{
  "n_head": 4,
  "vocab_size": 6980,
  "activation": "swiglu",
  "tie_embeddings": false,
  "init_std_qkv": 0.028,
  "warmup_steps": 200,
  "final_lr_fraction": 0.05
}
MLP neurons of a small language model. Each row is named by its layer, matrix (gate and up: input weights) and neuron, and shows model dimensions 128-255. Each number is 128 + 24 x the weight over its row's rms, rounded and kept within 0 to 255. Numbers have three digits each. A neuron's up and down rows have the sign that makes its largest values positive.
A block is one neuron, or neurons of one layer that tend to fire together. After each block is what it responds to, as a language model described it from the Wikipedia text at the highest values.

L7.gate24:102094087130140192123127122122103125149092163135147099129111135113128084138113137135110165109135129158167124154091134195128133165136126175127088132111124124147148078163123166140124140158143139112095097108129152116110171124125186117107124158137136128141121106134138121107156138126112142154140132114147110137113123126095117112156149085082131104111137140126159122143121144075112141128091
L7.up24:109177137099132147126152130109101146150125119101104128147098151119121104134103149119142107099136130174152178138117133154130135129074096141131129112101113117171132132147069115114090122113119076107082104102108147114143161123128144100110118145169142140141166149088139057116126112081112139153145139138113177167128125130131142148112124119097143123120090140158141123144110136121108145117121
L7.gate103:132107153114113148126063082141120093140130102138136160110148154123148160117152150126111157094137127151120139073101138158102100143130105200122106132086122091128080151138157125105097090130111114122091124157151169126083124129119137091069153102100153143105134134064121110106086135119147141116095142092135131146123105133153110186108156171099122107104136130136115087138080120089128117088137
L7.up103:137150151101124107140136112123088133162114167095167159142123087133175140066174109098150122141158149139111138106118108099177107122154135165099132155123140096176137127117124102154120138123124148092087106102138163142058104145129101133175164106143140115112159151105106083138131095097155152135120145156116109114125134111149088164134117133082129123170133128127129094143131110088136133121134
L7.gate345:132118133153129129114136108139131141181165146133175092110105148141107074109171110107097156156130104141135136169103153106122162140141118150131123138105128126144132142145128157128141108111114156110087102162133104112131178101097149098128164114075121123120123178137152118147148091107119152094152173143092125142067135155148132151162115117156108172142093110132127148125109116084156145087136
L7.up345:153112127147105138101141115142163183155150127070174112152113112118148140066139102119095151128089168168124141133121119122114137118149128183123099173162124115088124137170096128113140129175115117126088133144156176099147123099098164138153098166133131173119142136121145126137107132135085129101151137138093173129129094141153125158181136130147059122116105136110154120085145104151159152140108
L7.gate361:079139111146125093118118153111114101120112132100162095181133137141147142094132137142148135146121114130151136101135137106128136161123149137147110135133140145163134152136143165143130127133116094103138148128155107102103159136135120119126179114145189123151121108155145102158127101071162118144150129131114123113134162130152138142157114163134132121147123114126127134113169091121112165139119
L7.up361:136105104156126112151129167107139136102147097138174128176097097114096160096124135140098153151097141129123134124097109117102133167158146155125114148113140143101135146121144103109115151113123134082142124141133165106126151156117149136093116151153136126122107062067119116117147127114115152162112108082166142113128189157095153119107096149130109143146174105139107123128106123145140174153138
L7.gate401:170088109138129102138118146155107144151103145132103141112086149129151129122129115119111089145109129110157130105119095148149131141138139121120134131098106114133073141127139165082157144109111129134139176154156134075075116167097127149129128115137181141121089117124087154094131125130162157084127151129142134136156128136136165178177139149162121128103164097121139097161110111093101142140130
L7.up401:137117140115131132110113143087091095158132152077137097148107139151117126178108121114123111116149088101185097123118126126173107166130121158099123143106125098130113102128151136091118099121106127129122132143116134084127147119137157140090098123127116156125129111156136136147127114095113123139128115125129125151135115111114147168126148183083134085103116169134097147104107142108135130146137
L7.gate456:121103128154107090154181151121125156125156144093122136124136155136122130161121164168129155123127126111130075147106105142147111121126121136185124162091135095110100139121124117166118126132148155121151140132121131153090152129134147140158122120136156112114088157134150123105107095151132129148132111098143135131119127125101158116133111084137147125138114126126119122137138117125115160120111
L7.up456:167114122154096078101075108102152144116126133108108081115113158122146150153125111147155168107133133084160121119133131138159131149130143131172070152152159103125115114122116084150116153121150149123101114131095111127126153141100088115095128108154154144108107158110140168131144166136119121126155128106098153136124085145095131148127130110137122132108109119098119105101133056124107135126119
L7.gate468:135097115085093116147128109079147142158158104111102099092121116149159141087097112147128145116112129149139120115136095094107077128124108159108166129152185117146137109179162105127134128119111146056133171130147142094108115139127177141140114117120115121125159129098134085140110127119110122112166110149084140128157136124133092160099115160107111119087105162081108118159132144161127151167131
L7.up468:124132121111147116161118185076126107111092102083110138094132124138111130124129142122111125124122134159129133119088092109073127120139132108135149139137128143126175148138124146143134156150123139122112151154101057125144098148091144105166112081131124149138149097093105108119112127176107136153126109131123137116156114123155111133114087151137163093140140194139128141167161118151097112183115
L7.gate533:106126121095117125099131116135139160120145124146112157125130151133157094146119106084146124131112118119124158099142129120140165131128085108149137073151152098133103175108114122076133131113136109089142137119144141098126129097121116101170141088146131120177106092105090155128121154078141175143122124120085105165147105114131114106088143159103126138098126105117134100125142136093120140145121
L7.up533:136066161175123133151102157146112163169132120106097137109168124154132111098118102155122100146149124133152139131101163124117137134116119100107134124139132132098126146067132130134115104089136093135159125104172157125144101124133101089137108122153130127149111124071131081107135143109092134133127158138113157097082142111109082136146145084084104116115139135180110127114127174128121105121101
Short consonant pieces, often h or g, inside a word split into several tokens, mostly names: Heide-g-ger, Rau-h, over-h-auling, co-h-ort.

L7.gate59:146105121128114125129139121120113154105102169164126097126142167131145133132166179080131132140117091150102144146111049139104116110129115131141117106090146098094097120161161128134161135120161125110129127117160198149128144153129075131100127158169065131143112127110106117119103102129156146152112133150108143121150147155145116117126134114143126130169108104129127159126118136144126139181120
L7.up59:149077132131133156108098172093110088111117128154110113112112147126134152137173170134145138113122115163100173148132120146131170122144111081146115107114112077121078109107126146136141159101139146130131126092108169145208136154156092127141135139150146156132122115110134085126127111162117125134143125123126183126144099088136109108131090108171146192124090103127111139127125145138097175112102
L7.gate124:125138133130132148127158119131127119129094107153157100156125129098145125107150127171156123147123090111148155151148134079107135109134170122136103146135160141148127164121165133127095147131146117130164112147145143122126133155137134121099138106134132115121157103145135156104146131137143143131132071169130112110109106168067059156129121163152126103060104154185149181102151118078088149121077
L7.up124:114111165121126146183096137061161106067079098153114141118098116131145121135141113121161168126104138135138150146172117142115133105152109161159185110122159114106180095134094124110105123132096139123142123172115093138143126111101171100117164139100138108131134144114175138121129126072090136072104141147117125132097118129087114149142120171124125118128115138101126120133123068123107131171134
L7.gate289:115124168117148136136158153119139111135162109120097144116119077134171158139176110096161113109129134175143161108118148104143104101143146123091099171120176133126138134183147105111118141117115118165150125151118127154118119137117085156087127129138122166127181120104150143091160148142128114141132105121118192176152098107151134103122147122121155152160122096131118138133179140131117123129093
L7.up289:128153118108157140170123140121136139120135127155140115143133170144124094137129146148072114105135119155126101123123105114095117112142101168141160134117127137113151120178174099121133145130152099134151123135104111149125116157136100105137178093121133123105115132139122115092128106148148121135166123108130141123142134117146135107163178140166139129176091135143106072112187121180124129137091
L7.gate335:126105097087129124158172141112106153134131125134135187113123128119130125121170169111079187125102142088122131105169146127099140132139117123111134135061136144161101141157138093108154181128105107093147126108143133156142118117133111090119155113123131100142089186129090132122112120101150148124147145147150114141127076156109155040130166132128112112108113139129168085148143110135162139130114
L7.up335:121119136141108087153083090154118082154117098137171115143132116102115132102144070076175135103135125149116130079090095154154130171125119118103086102113083125133156106129162113133112138137126154130111109110154124146111122118148122163106138161158110089133169148121102128155078114133147119187104096180128147134170127181112156122112113143119125110129145148131160109117162138095125114099106
L7.gate349:105111132140132152121128154129180145163104109155137122108085157135135114123108125106090091139126123113151166149106136133075135122139141121143073122097168086123157111171121130102080112101184140122131084131118092182169082128146135115143114097144113165106089135110101104153112120121130154119096126139124132178081080159126120117138119161159113086099121082150129152146112119128073181145130
L7.up349:116118102143142113164124127106122146147131137118149117142154090153082149109083102165118132111146091125123141145122137130136143126124133117111128114115139122124094131110152164106135073133124125109114107143131162195162145136129105125121116152157049160136136142118104113126116076140077111174104131120103128129144130155145118106068135094105154126116145102135160164166105142154095148109122
L7.gate350:133145177131128122149176115095158111133089149165149120147125153129127157164177154128095135135132106130164117132130122150114129127139068138081112103134123134125107112150137133107103145128104153151155084146154119115160144144145130061118136118134089155107118173125151119113120129149122151124171123116136151125121135131146119126141135106151120164176161118141136169143168172148125168113072
L7.up350:144151110126144149128129137177139163089099093160108096158074160172155083162151132110145111097139097155121132109126145139164113085117105126110184139091139107135132157113155141128131148141136168148122127125144135104133120146094099123112144126088111144127155130113125147115111094122152136156125111117126172138161147160156088099136188109121122145133099139151122171073123117130123178139119
L7.gate483:070150156166173099131120172104105124131151131114167131123108136151115101095152113104154166094093172122143138090149092117138099135144072110120102124100169088152105156140096095104124133129135122123166111167142113120102137157158175117114168114117143137112146166109169137130154124153133137132108143138144142147143143120128143097141143144133123156153101115147099132138096107149098134155133
L7.up483:129160135147139167135167110111158114108169163161147109123112141086122161122145156140128155118128160116118110088173112133119114117144112137101112128101134155129125100138139146146127107138117128118145086160104109092109112100150165079146181132085097125141128105125134136116138124160132163133110129141155121113118149117165131124135131156097144118099125142101148127126139137114128112127161
L7.gate590:110153169144146103164141129168118113143157128109155117134110153115112085134162143143097129099144135090122126120112137116141130127144098147139102128121146135147089114103095125116130138129102119135130150133141118142085152163144117111137109117156098143145130140127097088105121123122126155106148152155110133119140101099152151141121083140143116091124126146135130098107152114116109164159109
L7.up590:161114155128138136107157108120130124094146109131084131113128100137151151141166141093114128132154084158128137157086120110064121148114154165137143075153140175170157139108151102121123134150103093111110160111151133186099138151122139116158189108125125130134090124138090142124153115128136109109071156111112126127113114139171148126116132133152123098149110176139109172148086105129111116119170
Fires on a capital T split off as the first piece of a longer word, mostly names and places, like T|okyo, T|elugu, T|ahrir, and on a few mid-word pieces like sw|it|ches.

L7.gate18:147132120120092097096168150071123151138122139117135138139084141101140116140130191117112098082140119160146198127133150125102164166132147146117123160154078170124093103148110128128135150147127148091142147132173137122123107113101103136079152098142205141102133107151119123136132155115140165177117151140077132121134126132115123125095135154130106104119127120118158111149138129158178098144140
L7.up18:133115103162102118133112141152154109145164124145099154158139140164132098119150129131118108134152083149169134077121131149145141149099099143111117117142078162144168136147120168128141093133108128113080115066136086132138126141180142147138134122128147119141108141109134134128054111159127129138121149147123109109145163163112084122106163154129111113109174107145124129127114119095148148146146
L7.gate87:118106151093136177115118101105083138121114140135122162083153104157100172182136151107122112153129127148160148108161143160111139089141152182134147144160138115131155126124138127109121181132147095119127128138126141129124123162100132143121124124123113143137105128171074159114131091150083128140075125090109110113152122137141161103132112152096087134157131171112142153143142118143098104146089
L7.up87:165149124091162130158184183136112154099090136103135111125153163108105118095132173115121086126122119102192113126155169128116145095160143163127129165094126117102144171139104171101140163127149123107122149135129140165113108122116098120125121144124158115112142087142118159129124103141121101172117144138135150120128120141165134135089140135130114151144116116093126131088126127090103080132120
L7.gate208:133133088128170135121146100142127124132136148102132180150155132149129097182130100149102099119124122128167098113169153122106171143140146120169097145118116156067146141157156104115110123139086109120068145125128070149144114131108104123144146124078121138114161088121138143146112145124157088149127120142034122154162136114126138114138132128118121167102136171134145122130105118145154130178141
L7.up208:118146119161154139108177128152110092139122128118145137128153110080107112188098141132113071139109123133126135137146106134102153167108125146145122151152064154106139124128163090081105137154138135142120142159151083104095138155130146118135140098129142136110132131123141151137126089132122139165131108148100164115121105088126153085116092164155134143109144156135114150100141116093160126155052
L7.gate216:122101111149137141113170146118122140151124158131117137127142094185141157133151162144112107197155107124140174121152182109100173077121120125136155116109149128123146151135085155087120120195157102123110125055095132138121120117121146123101111107101118105100118136119164184165153152112150116131125099123130151128153118151143090107141149148160128124125120126133102148149131113169140138121143
L7.up216:136164107153103145132146119128125121140094136119171117145114153122139137121150161091146130131150087114147118137158136124123217128150124151080142122137138110119147148152153127135097139187145140120109148144124143130052125164140180135119107133137106136127132135122147157123116092116148106138175116101114115107098094148131113155128184174110117125114080161130176156140117135148128161137108
L7.gate569:108057079150109164134137116100103103134071156165168181139147089148144156106109115138164171134108119142131099134140170123148091136113159114132106129152126149169097138108143117134157108170143092121113119155146132101140123134167127176138140173113097135106154115074121137147117128115161092137074132142122127130116121144116123128109140165137156128127134171085110134147112106142094143139103
L7.up569:107093111142145154098159123123143142078079174120117147165103116121156164125120124119140115082061134143118122119124154131144148145083161146120111164152116134111130132121172101143174120164131089155171140142126093140114108109171104173101152145129117110145185150085128128140118102138109121159108143114136149150116105156149124145086130144128137142127135145115099094163117152132100098093121
L7.gate633:174083103106158131125132140119117132150169141112119120111147154199129100123151124111138130099108098104161129084173162129117145133109116170098147119156102157141112113155112109118144128086178072112126110124134150137102100126104148131114115094122144144153141142191143162147113101125134095114142098109079099168189100100112134144140102102132119146125133084160128137120121124149139115116132
L7.up633:137109127145160154111118107166085133159116135134163105125113076142111114110143132163169133088133140111146146111165137104131161130168153155110140093134143136130122099126134159127113172128111100136138120180122097104118128091083124102073097103158120102139148138120142145144150121109113140126140118142113129088113088121156099116141103173146138116100142162078118138115088133166082185157146
L7.gate685:149136129103143181145139069095115122133099147145102166098157121140093117147152144142145115123057133091126146115120174129113149140139142147158129128159133136099140149175119106106128150128140096113114140159105132164140103162141111114164138127133114104097097104145162122120155107104132115113134132141077127164169119153117132080130129195138083146126100151152142136121100138179084140165110
L7.up685:139117115102112149121159088108105088100111163155119147140162134110119168135152108137156118102151094145139116126093133141124140129152123133133086141132092134108112165135140114109110140187126095144180116160114139138148154172129122108157111135127127118101112112172138150126161152128147095190129092123096153149169096139095112129203140182129106123140122153095162131113085129132102090136141
L7.gate693:148109117170129125088101128137081136138159141137126106147134139147099158145141135118119096158133076133189158112150159157117121121115105152147124186131153115091096150145135136105061117192137124112122130130135127136105115146099124093116133093099124142149121119139161116141121127126151181136152158091128105134140144143165141149164181112133141132156140165124101167146160165139131150154164
L7.up693:093118095160079140150080144103110154154139090113149164162132122103141137129139120114088120128109131104140114141115123132117142171070156142124105137112164143142144169133073123101141127138088110118081151138135087147135102153172155107128112140091116179101052118183114150135107163174139109117126118110070139141178126129122136122112135143146133126122170158158111143115108121112123118161148
Final word-piece tokens that complete nationality adjectives (Sw-iss, Serb-ian, Portugues-e, Cub-an), ordinal suffixes (1-st, 90-th), or year digits (2-000).

L9.gate240:101151098177086173153157109158110045115127157151099137093103102160124136146165076168091158072091092137098144173168155086141126150134099099116137120166135122160140131105133141131128126137126137118086095117129148137140158176118141126116198136139132117109132114138153095129140134122087176150082137134125126120160150151122138139114142162125122169086125178121140138097115115184104086104130
L9.up240:121126097109147120157127085123137122079179075117159137135103128105115155116117098128085136158094114078133148150098108138128136157114119119157149122119145092170127151151131086148109136114105154097113156112119127119088141173166161152114123147118169132141118158130163158155124125101117113179132150179144123142107118151113115110123155141131152147116112115146101157111114168081156148160097
The opening piece of a word or number that tokenizes into several parts, often names or years after dashes: T(achibana), sc(ript), 2(011).

L9.gate310:090108153145099140095062109094130131156108087045156128123128130131154117132132144140106094084081142129137110125104124097146101180113148138133121129147149135157134127170137135110111205171110135110127126120134125138102108108124120137087113149137171134151123099133130129125083174100089140117111131127100142138114140178101146173133122145124085081181157130107147130132111170125115145161121
L9.up310:176111128164144106105156138107133097105108124128139097144128147145153119103147145154143136160092093120134117134123113127160115148161122179129119117116172101142160134091145127164098109088140120148135067108098111138105210122134148123106147120141122134116125129141103134138147107171139125168136156114116128128140140150134166131106128184148135100122079147141110125166114113083097158144112
Short subword pieces in the middle of longer words, often after a prefix or compound start, as in abs-ol-utely, self-suff-ic-ient, stand-al-one.

L12.gate91:111116171112100134128121169143150104084161145126094119152139088115106126108140120126114096132139099138163102112171144170131107104123098116155091128115093168156126149108152165128138136161115129115118127108143142137108132135142112109122137186144136140121127146150082161108104152102145125150122116148108120135065094139097106137156165149186085071099098125151163142141150166103127086161145
L12.up91:103117119097137107162135109136136167120092106120163111111169155172090119128114090075125107135131151140166124092140128098123078136129106093154144161134140098135145154108144161152139098150142110112152139130147152163146133128123137160148111105143129103132071133143098110142140106165091112135100118124154114127102120181128125077145122135119143156101113147156169155131115134153123156122114
L12.gate152:108136107081130130117118137107069170092121111119115100119122151162140155157209133071097100128102129114127106123127158143123149107145103156125138118161124144142123129088152149126132111185124127125123096124123122135108113136105104161149159107168132139156151104143131167125121129123145139120117116154146127171132124148155126125098166128153142137143155110091116110182145143137135143130093
L12.up152:124138131145107145140182122142107139147109145140104151124167136125099135143168105135088083166158095102110083119111138148117151089121124140110144103103109132115093097168146101111112123140170088087121130147091123182144106121131110096153126132157108112153106133150148126117153140138152139133101117092119137112104157096115156131129062184170133145102152103110125089134133138168129126129116
L12.gate168:140122126112094157102127158094148141084113137114119154122139143150154133120125119157132128130134103124139161113135134152122129112152103118144129168176189160159115099149146149102100156123142137133136123175136141156132170151112115090127149131131109175128168168144106130143115113134123108093087130155093112150158118116137135108124138176134166187161123108135134091091139123130101119137101
L12.up168:114121145129126125098129162118158114104129123128140108122139155137132125131134137160097101155115088189117152111161140131151104144122082136148141109162093143109126135151099135118117108090118131093100140171126121140137133134076120085122172140129124138148073085120099123131101140153138100137098115099116115104141142102156136134123120161081119172144136120117110146089124110125065135097135
L12.gate171:123095127118173148152101102107110169127102113129123120134186155104119126134163142113111133109121136131144118115097150096133155123180138151112164135111127165144113126157151069132124148117156119147139064155121080127140112149098203107118135093158171145158091103161127167126163129144123131121150094119148153127148107136129143116099164161114102113151097146157129147129153175095124082143147
L12.up171:124152140127147144125095115099130156125112122149092165101125098178134123135146136170127174164120168082160098123183117099118121099152122130097160125128166164119111166103171087100086126115113120136103156127131139139137128145106125122118154108129131118117122113098124111121058118162113088103098146171098127131106136150140115135161098122106156092097079123136142126114170176139108130120143
L12.gate190:085139138118174111115157100118099142112114117145102172133143153125101168124150121122111144100119146126097112095131136102116124133147151092136113082134163148134110126144157122101164103158148115136126160137141127187140100113134115144098085108132113146134169159128127089118137133144104088150165126119116172150093130167155101110176151135113146141135117140106109123119142141128139126118104
L12.up190:112149108106151125124145136089102077120158079162159164122144140099120137148085101159126163174072116103132129093119131145137117098108128108171130092138153151140126168156141134135093114170147155141163140145127101168132138100103120110110095140085119097140131141089139118141140134143127138136112160104085133187105161127125139128118124120097150123129128105150134125138177095115163088108128
L12.gate212:175124102120097116106072155134106130150118132156173087108144147093143192108120125135164110147161145144148111124121130093132148103127117179124124114141077110134165118150127131149113155152137146098094122166088197146177169094100137114117150132145121149135129126087107106108133144138120138127146113133100127102120141106169111162105116123126137157102125125159160153143121118150135132121076
L12.up212:130095147128148156165118109132128160172124129119145127140139133145111154138156129138117165107086106150169141134150137156132149122163143129136120116117163128169144112105119108131098181133143165169139123149104139133128079147108174129089153109118120122156117159127103165124132099147140126120112128138135139111129117147113148165125139166100131160179115136123121130134128096183128120111140
L12.gate499:083141193083118091120110125150131133110091138120098172128147149106136115143106152093114159079145104104095090168116153107138090110158188125120142112143136123123128140166127152114104124188109129118092131116148151154125164085098127193084076154123111093136079131125091113154097127121094136098144143124146150136125092148130099106116109118080112071104132143126158123125155116132137117136118
L12.up499:151128133126185164123160120152141161103140101132139117138127118129132142171144126125138163124109098166124138153120119139109090130141107136131119178135134109101097131153167112133170129112132148150157138112116086143118164103167110171172155167137113101156099149115135155137085173137153148154124172143108117107124120164120079087171106133080128158114168137132125144145137126094154149140077
L12.gate563:085115137126121155119140083118105148108135109139130113119130122138183155108149142134157126128129130121120120142113150128141127102162086120148108145138110121160134104154168097121122138166146099159087145149096169133102143098085125203147149142123145111129090159094083116112140120124117131122145129102126115124089154137083111114140109168088105125111129102153147139149101127121121101129077
L12.up563:092098115127096139164133119125131124089116122192115137082130124099149135159133169134135130085137119119128136159145150119137128160121113178124147224088086159124131117133125147097097160155125138106088108180094125122124164114127098168133169105127128152138142111118163053120080130102127145089126110122139165092099119139091107112117129153099090121138101108156131137142164124124133147155088
A lone capital letter, mostly N, M, E or C, split off as the first piece of a proper name after a space, dash, comma or pipe, e.g. N+atasha, N+YPD, C+atherine.

L12.gate16:116119087150099170124093102121128102181122087146103105145159167092111105127119124152108104123126129106168118135075118119119142171122138167060136137134125072134120121111133163107156141129131126119142099126130147119120082122094103185145141129108141137138183120112154155137156167089104151111092104124140133146146082112129182113130143135096158097167080199159189150149117135095098090106186
L12.up16:089089142167096119117119077110117119111195121135119149152118152125169104112122118120172119149113112130160115068107123093101124144122136138143132182149155094095169155109142131085090137130128075122137122129151105120162129116138153120125169097128120121154134135125087070133107130116076159170114145123150113132112114121145130131131132141119109103170121156104155126131112163144103130152092
L12.gate79:119105144119122120166126127115157167146101120136123120160096147160166141118163150089148123106110134173143142128120179135107126111112105132154118159095134105113128151132111144121146110165119136085119116083143110119082147147102168164100129138147147088152094125128109133124135145112130106164128097105105106177083143130117136119120100125114109077123125142122199138213129127109146107083155
L12.up79:154133140153176179101099104109110129133153074158121119113143143131125192107138134112068136149163137129110106161061138094164122137141154126122127194075110138163164150133136124126104121184150137152147132144083119138143141137142120131092141149133116105144124127126130149112163080109175114075082136147134114145099098119090136109139104112107143137084134130123100129189151128108156113107138
L12.gate107:146106115127125117118135085089127127168133138119140150155119135119123113119132132127134099119073138107138084107169093113153122136163122115072126137131148097128189126184080138098147131107139123124147141151153166149145102077100138162115159108125137173148113139134148104122122137138111115119093165131115131108142106182151121179118104116135098098132091128117139131112109136130154115124126
L12.up107:093100133141129166098132141146109129129091138107150150129172132153116157144145103160114120114124182122139126136141098148110116167092139119068098120121135086134108146102152130115091127152126138106175091169149148126102151099110168132100145177116138148109112170136148071087115124157126119150110159116144113106101115103123093110114137096131128099162106146184152178209073157141130137136143
L12.gate206:104140132137128115108123117103091126167125158106149099125175144132106120139130125130103089108096157118108117121148114110076111144112105097103124128110136091130137074123097124132114044129127157136105135124147144157114129139134114131121132137121142122115138170153141144112115122176106115171125145107081108136146151143174120129140107132123113131066109104082130092166154109171107155085129
L12.up206:135126125110119105121144111130096088163172142190109123098131092160147123138114110133135140121165148104110103130110130113131104068126071096162115100120095138150110074142108100145129146137159136157179135135126142126094101117106116125143125136108100105133165147155111135174132162085115156166143111112121082105093131140119095157119112141107122121132122121130137173148140130118122087152137
L12.gate286:102115103117123156127111108120140129116091169137127092107130140107099123134132096117124098129114130138127148120112134115197096131067120130126123176135114118182135081147156128110102143089112072092133123176174151129124115127143148157138110138123137143137108147149142128144088085108122117153167164111117151183105107090076132069166130146127113079130145092106144142124121097133038122117133
L12.up286:108106112097088128110107133135130133133137132098135085142163160120099145172169106121150099109122114148138105139129185145152111123137125149163137092110114131150111089117133133106075125102112134101117164136101115111119129122149119140112135092087104119119099143160183163165115140098123103091086147122122078108094131089166098155103138129107112127117100137126133170190123154109146120120119
L12.gate346:125116125167153163123121127119107130135123139134159128129136154178144131096090109127138166110134090118117179132139129172131131115103106110139078120092132099170120167151131185156150166152119081144115119096091105136075116128160158172106149147111153121124092126162101133096153122140141158121152166147125120175124135135117126118182119111134154129125082175131174128173112137137136150114109
L12.up346:113102157130158148124114137108126108138131128150135117144131120158146160073127125127102150103124126172109170136148131132133156143129151135167132138148150131120134124139148138105110073115151111142135108086108136143143108145143105139109141111101136121141101136195109162132149133148171143134075134165119133081103084165154116148111144142087114117163108125112165112147189178105136118101096
L12.gate349:176163136123158163121097100102106099154101153135138129138107130128129097157111146166119140159137112155112091130134129115108104141117122118104103159142130135124137120113136143127147121148115123113095122135104170124140108135149132171119149170131125106157103106148132130170162143102103145132140137154100149140138106109093116107171079094103111154100099111114151097125133117061104103142124
L12.up349:141068105141108169105128093093138084127139115152162154130149110110095148141190194143121118134127117143114127115143127123172135149121108169136160115111112079133141133157110110100081139128164103135126147130132112154138188115127160120114158123142142154136138115143157136113093123131129168112168124116145101163101078132146136130154106122117122116131150169105122102122172163168127121131146
L12.gate458:116129114084123155162102085138140132145135122116100167140120156142169115137096149149160109154144117136119125117158115126091128061166124126062085130091132089111129125134104141121112127100135155137147142111116112109121108102189138114135130114110123161131084171121144127092167103156091144128152105137125150141076082121138121119108180083096146148175147106135151133182095107100110137150135
L12.up458:098079102132129133102108140126118080158085147084115101162128100146142101125086145126126106077106124146172149133132142161089109114172116138073138143156107132099125119141115144144106124125139147145132159138147165108143137120121119109111119176111127145199148082119124124154131120150133118122161150187112135106101099167145110142167103118090106132160094138139144172121083145136098092152129
Single-letter first pieces, mostly H, opening a split word or name after a list dash, table bar or comma, such as Hammond, Home, hydraulic.

L9.gate212:138148131149143128109116078155092056140131107129120144099166099136141150153177124124169104149108104124127148107150121156117116118153124160136140158137150102146095153141111163124104152196158184129101102135141143141119151149155128133181165132125124121097157111179122119117082100118173130152145112147118145132134113140094104136148131148164081150101104148127114132079130103152106171129128
L9.up212:129140110158123152157136120150114111138129182138142150132165131128116148168175101096155149121124100108123131141134156093142124114132152153108107120172149115104131126133168133086107112172137150148142131158081102135137129101157104121136169135149105147132119125127146115140129116103081092157153116147100169163169141076121159125105159178124079148104132128119127162126100132151101110186146
Final pieces or whole words of adjectives naming peoples, places, religions or eras, such as Byzant-ine, Hind-u, Syr-ian, German, Celt-ic.